config.yaml
n_layer: 22
n_head: 3
d_mlp: 512
norm: "rmsnorm"
qk_norm: false
attn_scale: 0.125
lr_mult_qkv: 0.5
grad_clip: 1.0
steps: 21956
MLP neurons of a small language model. Each row is named by its layer, matrix (gate and up: input weights) and neuron, and shows model dimensions 0-95. Each number is 128 + 32 x the weight over its row's rms, rounded and kept within 0 to 255. Numbers have three digits each. A neuron's up and down rows have the sign that makes its largest values positive.
Before each neuron's rows, "fires in" lists the words (lower case) most often at its 100 highest values on Wikipedia text that the model never trained on.

fires in: "but", "which", "who", "whose", "although"
L11.gate275:096109122109109184066147118091147079190170186170138095132111128061146148113153114106131104120118067094117156146152171148167132126092148162136065130148140141138184102126098086174107152143131086137164130090168123169141096091095136139155152189134115110057130160111145109084120088177144160126
L11.up275:151113076072134175149094147124113179158083122061126156101073193054131148093167183129102117112110124165131130157137084170085137092152172082124182152134176121135157116171138155165139125125092155168114133136188133125110110098064133160127191072103139146114135200168088137110052091131060088109

fires in: "have", "given", "having", "making", "made", "microbiologist"
L6.gate22:145121110123154122116145149155186183116074092117098151040100085064156088086119150144098106134135172137112118142147104136105083081144120199071195192132163132133106107177104063218144063120110133095158135114157135109064099127120163128124098180095144076069089109174138147107167106091047128111
L6.up22:117128114140130097162134158122194118171089105104120181075081097105139108100127164140060102131127156129099138110133129112096103084124118169088163211134113139205135128133133087225128101126126124123143108090239094069097119104135135136132120154129127091090079121187162162137177133079071135119

fires in: "he", "heat", "health"
L3.gate511:155149195123026119151138133118111137074118164121087110161101142161144135124056189127133181125102123176137125085111103166079109119125091112094092176138086135108223175073115113115151100126143106176074098159118140122143140100082092139111136117101122192174111101113161140170089078146178138146
L3.up511:073115169157111128116166167108089101121129138139120176111111131124089137124109141146128177110104143153129130116124144095190094134192075177093111126172134142118153172127190100112167103101125134158127164170140089062132128108068131117065127146121188148160102095137144134158099096119155201177

fires in: "also", "still", "only", "now", "feel"
L13.gate504:162152117169144171127082132097116062143100077226169111147114144111122095162147141125189123116084091097121129110106150139098104165150119167093131101187149124144124124125149096132085120167104076133169084151200168183139140089156107104101171092169120141076148150105133109102183074098131125145
L13.up504:194126121143154117129097069161107129136098180086106158156168111170100125134082126134147142123168152152112070111146151113084105201140098131134171145182096122156108157138198115094098144156094142127170130105144152164131161120099106113063123157113144159151114150132099145106095112151134165107

fires in: "would", "could", "made", "may", "had", "will"
L6.gate506:080132137155104192051173145130096163143126091134113125098029122107127165126059084212101133098142116092088167173132123163092101129160144098105122164179150144087131113131100074149125104160156121075141155119142119131102137167116105227131150154138133106126125122147107143074112112122189138180
L6.up506:112135090135179147174125123139176077135164117129155144116076122215171122095135090135169125106099160191079139137099148102150090116135116121060171122185120119114136095133147123134114136117136137120120168102116142076102072154074171133155144156155129089059074118123132156035098097157174104092

fires in: "john", "billboard", "point", "school", "joe"
L11.gate466:159089122136115159125128156164089146133105121099136142118104081119127212198139144125132164153048116118106069108133141103101193127107119128125081119126090119148147199052103172165117106104125105086166109123157164162168132157143186097169154088093103159172090110116142138186166114131179199194
L11.up466:225082169175138131136098131166078153118167112117104133121134208118111191141176141113111137143116118135080105098165141079140123143107093118123131087119119210115170110166158141123079106096149127136161145094196131199167141141180119093149151111153158129197105131075136119109138117122185141124

fires in: "against", "again", "succeeded", "congress", "france", "candidate"
L7.gate149:145126114123156129117150127169170106142096134115099150081143143147189096076115116107192168134144168069128091123071175157162159172180161097118134086111132072127150097093186088110168143145167069152109139172127110107150105101096160153077142128124139091118201108106139195118136096114174129159
L7.up149:115130044127172187107115162178129068143124159081101178075118178053150124096127127073177097161132173128144096139116087130124115106180149109080118116124116085138158070114110131092125093170093133125139078122150134134161130092172104133140149139143156109084112146115160162126089167116172164102

fires in: "new", "age", "bronze", "key"
L13.gate352:141134097101133102130135125174133139128109121162131156148067078057109130116142171149151108168144134164123153115185187137132159166160095180127107085174099157048165127106133084124128156106110123170120098139134093106156123093096144116071192096155139161142126075102181085152176170065197141125
L13.up352:152169084110187119127108156112094151144109165101116124113159109151100118102119158142141146061145134201094080112143146115142166105217149180137193134140112026085135137106183119130173101137071134176070111084070105132160175097143160079093164098126107162113111091047117149163160094108139128102

fires in: "it", "he"
L2.gate174:131120160139084167166122138119216150126138143134120083186147106148133146129049085136102144086099086087145142144143167111115135123107176134129186168140144129108091137090113157154139069195124088192099145171128177141140104148102163172132156131092103109100115187146112134117069167119120164180
L2.up174:178159187147069116171150160094187128132135144130124109169138126151131162139081067140098120092100092108136154133147140118160133120133207100142149179130181153101100170108089112114156117146133115172104135157144169148115121112104180177134117103088075113129112172164104130103055150087140208165

fires in: "and", "for", "or", "of"
L9.gate288:076125136130098095065163153110177157153203090128181133112114153133150128183167091142176140107122097208151204095149110180142109134104133144091117149125159139073122131079110144110143116111118050134140082133167127126100127160100118159152136148092169138140151148190159169121172148146147177161
L9.up288:138152126150118140115141133140159175117165085126122093119158149169113174116155150202141145137096101145167145151143137130144085100163087134109110116150122216051099107134143192109158131133092016097098054132168140129122110175111129197135168104122150116143135164182107128189143196170140124153

fires in: "have", "having", "help"
L7.gate277:106122118129175125120079096145178111118114121133139070096148159084140136084075119159080096138100117132129072132129116135163149127168132124104104166085098049100115068116129099102085158139118095135103111127136155122107105148162121220131198121080113132127136064157144174156146128168071113133
L7.up277:108125157064144089095103146119152121064097108157118153130125136141117112095104130162089149134145138125080129139083061123145099122137127169143142175138166103140083109036117109144114097149101120107156087091166138148144149078104115152080096116149159121093142134175166139075122136161047108126

fires in: "not", "against", "again", "together", "note"
L4.gate390:193158133182117136197132172187075137136160159129152150091104146051193112110106114165155205101073089133118122118120110120134173129135106141092160093155096118128132160131150100159131112125112129131156136152091131127113099102118159197073158173094159158123138088105157150071113186129109110150
L4.up390:132143129181034098139147146152098100164172150074183167068128165087167105140127118164138176187091075134156121104126110107105170159142132160078131119120169137148111138117160084119140085121106125130169132141086136140128147101133124169076152154109151136109099111131180154101081208101132131117

fires in: "who", "have"
L3.gate116:098114128154171097090139158094136134103220135158141086136119122089105122120111068154107122073093123069117107122086076105173112145100122087071120187086127103112140146163111117136207171111145122119114100158147175145155143092115128156188147111122077151077142131091098165106075145137123150117
L3.up116:151121106132119186198080151133135110180102087159110137152102126118188133153091192155121132113163101150103109161136126152072127182153155118168162146155125124181137118024115171138113111098075063136135093156150136104059097135076125117070130154132131083100137122195176074129130164154123139132

fires in: "john", "book", "joe", "boys", "bob", "board"
L4.gate225:115097106131151204132088067139062129168131153140080121184134129122107163122134118197099110151096099144167114165119155121074142114119100061158156120096146180154190127068104114146172074134165102091126113094141087098090114089124184107137110127100107101133175119106163173132142101126192113114
L4.up225:118072157178125118079095136096149145123123127207108123079138198136117167151134113128119145110117118084099140121191181187165131193126129130087134088124127136154105129086111205123085199145100122160120120175171116140155124157110115112130134147115175137130114156147165114059114091110060120116

fires in: "he", "held", "head"
L2.gate134:169138127134077142180133138125072137140141149126094046120125121158145127176079070168117141092112133151140125139129169108081143139093117105109197140136162148094109165073162147110163113137148121165087156143103125114130154125071148157144112062130054100177128158143098106108081173100121190183
L2.up134:173136154130078140181127167124115139145134161122091052136128122147123140159104081157134158100111143142149138152166179131091145142103090118100189124128148136109105171070117117130172093158132117175083153160122147127127129132072158134136115073108056103194123161164118131128034169105128159159

fires in: "after", "became", "being", "left", "become", "becoming"
L6.gate377:128101134111140160107175138104156110071144119185137189192103203117149097087103187142135086140148073120146127094118118121079122102137074149126139112116122119131141080131157081152084155095115122103135100033114155162106084113058154085102129112129162152087068059129133168148108124154070070150
L6.up377:082084129110154194138149088098163132090159090168127196105174198142115094132121123116144102124121098136101158092153101095104131117143125140113144103107108109166158108125166117128130180115114097138117167057160103189082128167115165067077136089127159135123046062118104197139109132134091056125

fires in: "who", "he", "controlled"
L5.gate231:177073125133147178107156162083083083109138136138124115115112185105104125134116074126140115130097146114112133115131095148158114144188117116093148181132156120101143121151131113066163089114128179135139107157109115137064199068114103126067141116112052128199116127146126093141108141144143112126
L5.up231:160077164147148212163189159087137067151122128146133160196052120088140098132144066117134166107128120143123120122180114180158116159196158163076157165148137162087141137095025083097126091088153115121160105111150141124083143106085088146070153139147046135171108110139134099169107153125131153105

fires in: "has", "film", "is", "religious", "was", "he"
L8.gate441:118114126145128143124135116125068054133141145132150087152071079135101097121100143118070150171179104143140084104136142133133152114146107181131160117141129117091128192144154116103175112082113115141142102151119098099059134105127119118057116098138098153144069138151163061131072083122106187146
L8.up441:170078168160096139149152095165091069121120141172138136114063115174126113128113186186048129144123139132114114175094121191126172102146143182188144148131094149124136105138103133069168149121105131117172127147148094085058149112118136128063105132141099162148144130102152088132097100178148149165

fires in: "also", "have", "still", "probably", "not", "than"
L13.gate508:091179139159175186125130155111150111176153119156071091108140110106158100071112120115124101133120044154169104135171097118124097175137129122123158122150125118152226140158147091156104118134130143167091100180142080105143136089117068089089111115177108116040081150121155084157133140161113069151
L13.up508:136211140101120100096127164101147129149075168146116107136093091085082135122163106126117089102087111157089110115117078159125087108176106143067117080162120054183188166063119108102082199146083125111164125119074091182129131149147135074095169168141144171103164131174130121111082101190127082091

fires in: "he", "when", "where"
L5.gate211:173199138110158116131064135142096141102156105141120148164108085125144132126086113169065140060095133127090121117120087132140111183117154174135131148155186146129184187077079077144140089150091093109081053124104190131107118143113101110057128146108127127154110129117196091149097126089131094129
L5.up211:112158105102165122115125128167165110097091054167126154204093107093094123173122156173093103109064132114092126098104169126143135212166116142109129116160164161070116139100078048132198145128152156136158106098049140109106125152122118107099154117159131182200108127120142152133126081129090079158

fires in: "may", "have", "made", "making", "near", "market"
L5.gate28:112107119173107121084146128146180143114142139151124137077124174152133200130114111128121124059154176112133169110100115160149104092107078068146155134139109117096120164096118099170088053129179101113164174084093127074099139117144191186138119121125107135113072151238124118114114189070058130162
L5.up28:067171105145107178104161121185129155156181099101126161094105173146166147136119111114131100129202111085060163105108167127159106100122132107109189102150093157158095178154132079182093076106123128100139162120096139107106122144137183191106119162159135118074085142176135151060138194111080102140

fires in: "her", "she", "who", "they"
L19.gate117:104110167194142101107119102092124145145128176165170125135133197143149117073116195094143119168090104148097073119151166129121086128115075062136106114095090138180107160147116142077170141112143137155109140157109159196081159068106124090148073144130089125170122141155158132112124055114097125129
L19.up117:101092110151131184159135130152089121109105103168154194131101133127158151114127121108106184102122112180103107109121173102153183162123117143171208140144119133131129121063124122147133117100080137114106168104117169097035077064084114162146107159120082175156176139149126106176123210135124133133

fires in: "by"
L5.gate240:095142174148137129163151128095186097130100144154119106120107095102224129139092087146159108122076154064173129160094127143079088224140188115104064181139132121107142097149091084106137065119081084133139119041119161076103109180124033098158134137110118082123135104148160133171163125105137159111
L5.up240:069122196127190151152115160109158068130129118153151119117156107134170159104076080151155145169083172075142134141100111144077116148130160062113117125152102126126145088130126103158103081101078082119131139009118128061118142154082068107171108144127113084113128121148129161147176112108149111070

fires in: "by", "family"
L13.gate222:086161174155173109145110124114125071212080147172097109127128160109144118130132091108082156150083143163082135145127093177086205169187169151118140147140134048128082129159154120103170143133136102158122117098120178155107099158182116115134175131141092117136120143088115125112055176124130162125
L13.up222:174165093135147093158160112110155183059143098104094134147117088107092173118125026163100159115167184123179131183149194184125062131127197029117098143160132079146091139071131131190143149129085098141170158081100135103123089132089083136097138135094137064139163141103095106148113130115145122076

fires in: "years", "been", "became", "appears", "being"
L5.gate59:138119095112131113111136105111103168128167102156139127149177116119120113108150112162146092127095061167173136104141094148151104113108090119109117169107123094109160095168126131048070082117072178173086084112114123097156163145091158078116119120128116086106142157088159126056085093152140085123
L5.up59:112117098171152138135115119109120166077187091131123127154177091151071125159143091114165088132100084159155131122138107152114093125131109129090135145136110050108140111137136172052101086137099137146077128131132148131107151167154169080096103124134129104130144148072143133077133067128124107139

fires in: "people", "became", "against", "involved", "become"
L7.gate297:110122136116137138096177156086140169104121159186128128096169174178127158161067156087148106157094106096161180082116187103112168129133134171078117095114163110122170114125105113161127099140116181115101079127104143156144077116140165158129084098098184137162093098108147127203135106115093103056
L7.up297:086142146123143144110139143112123152123143139162170091126149157155115129168123151109143103163094090102142145054126173102136165094145108171125124131134165137110181120126103127119120122131114177107091089166154102143136081133101201160146073167112166136158137080172167175144132099115077172086

fires in: "or", "and", "original", "organization"
L9.gate124:128108083178123126127169152043155208149155135141056075132157103112161121183095093106164174110130040131079150111142155119128148149097078190162148137116194181086146117145133134098124105141081128134135115074165115127117155095100107079121123159170146105111109109080129105146167164140098178130
L9.up124:147078151153137106157095145075111188124183145103137099124106080118146097133118135148142144082147132114130069141130170185150082113151115170109128153157076155118081069124073101095175139120055094126150137141146125102112157165183143120143141129088075132149107207135099091100192186074169192203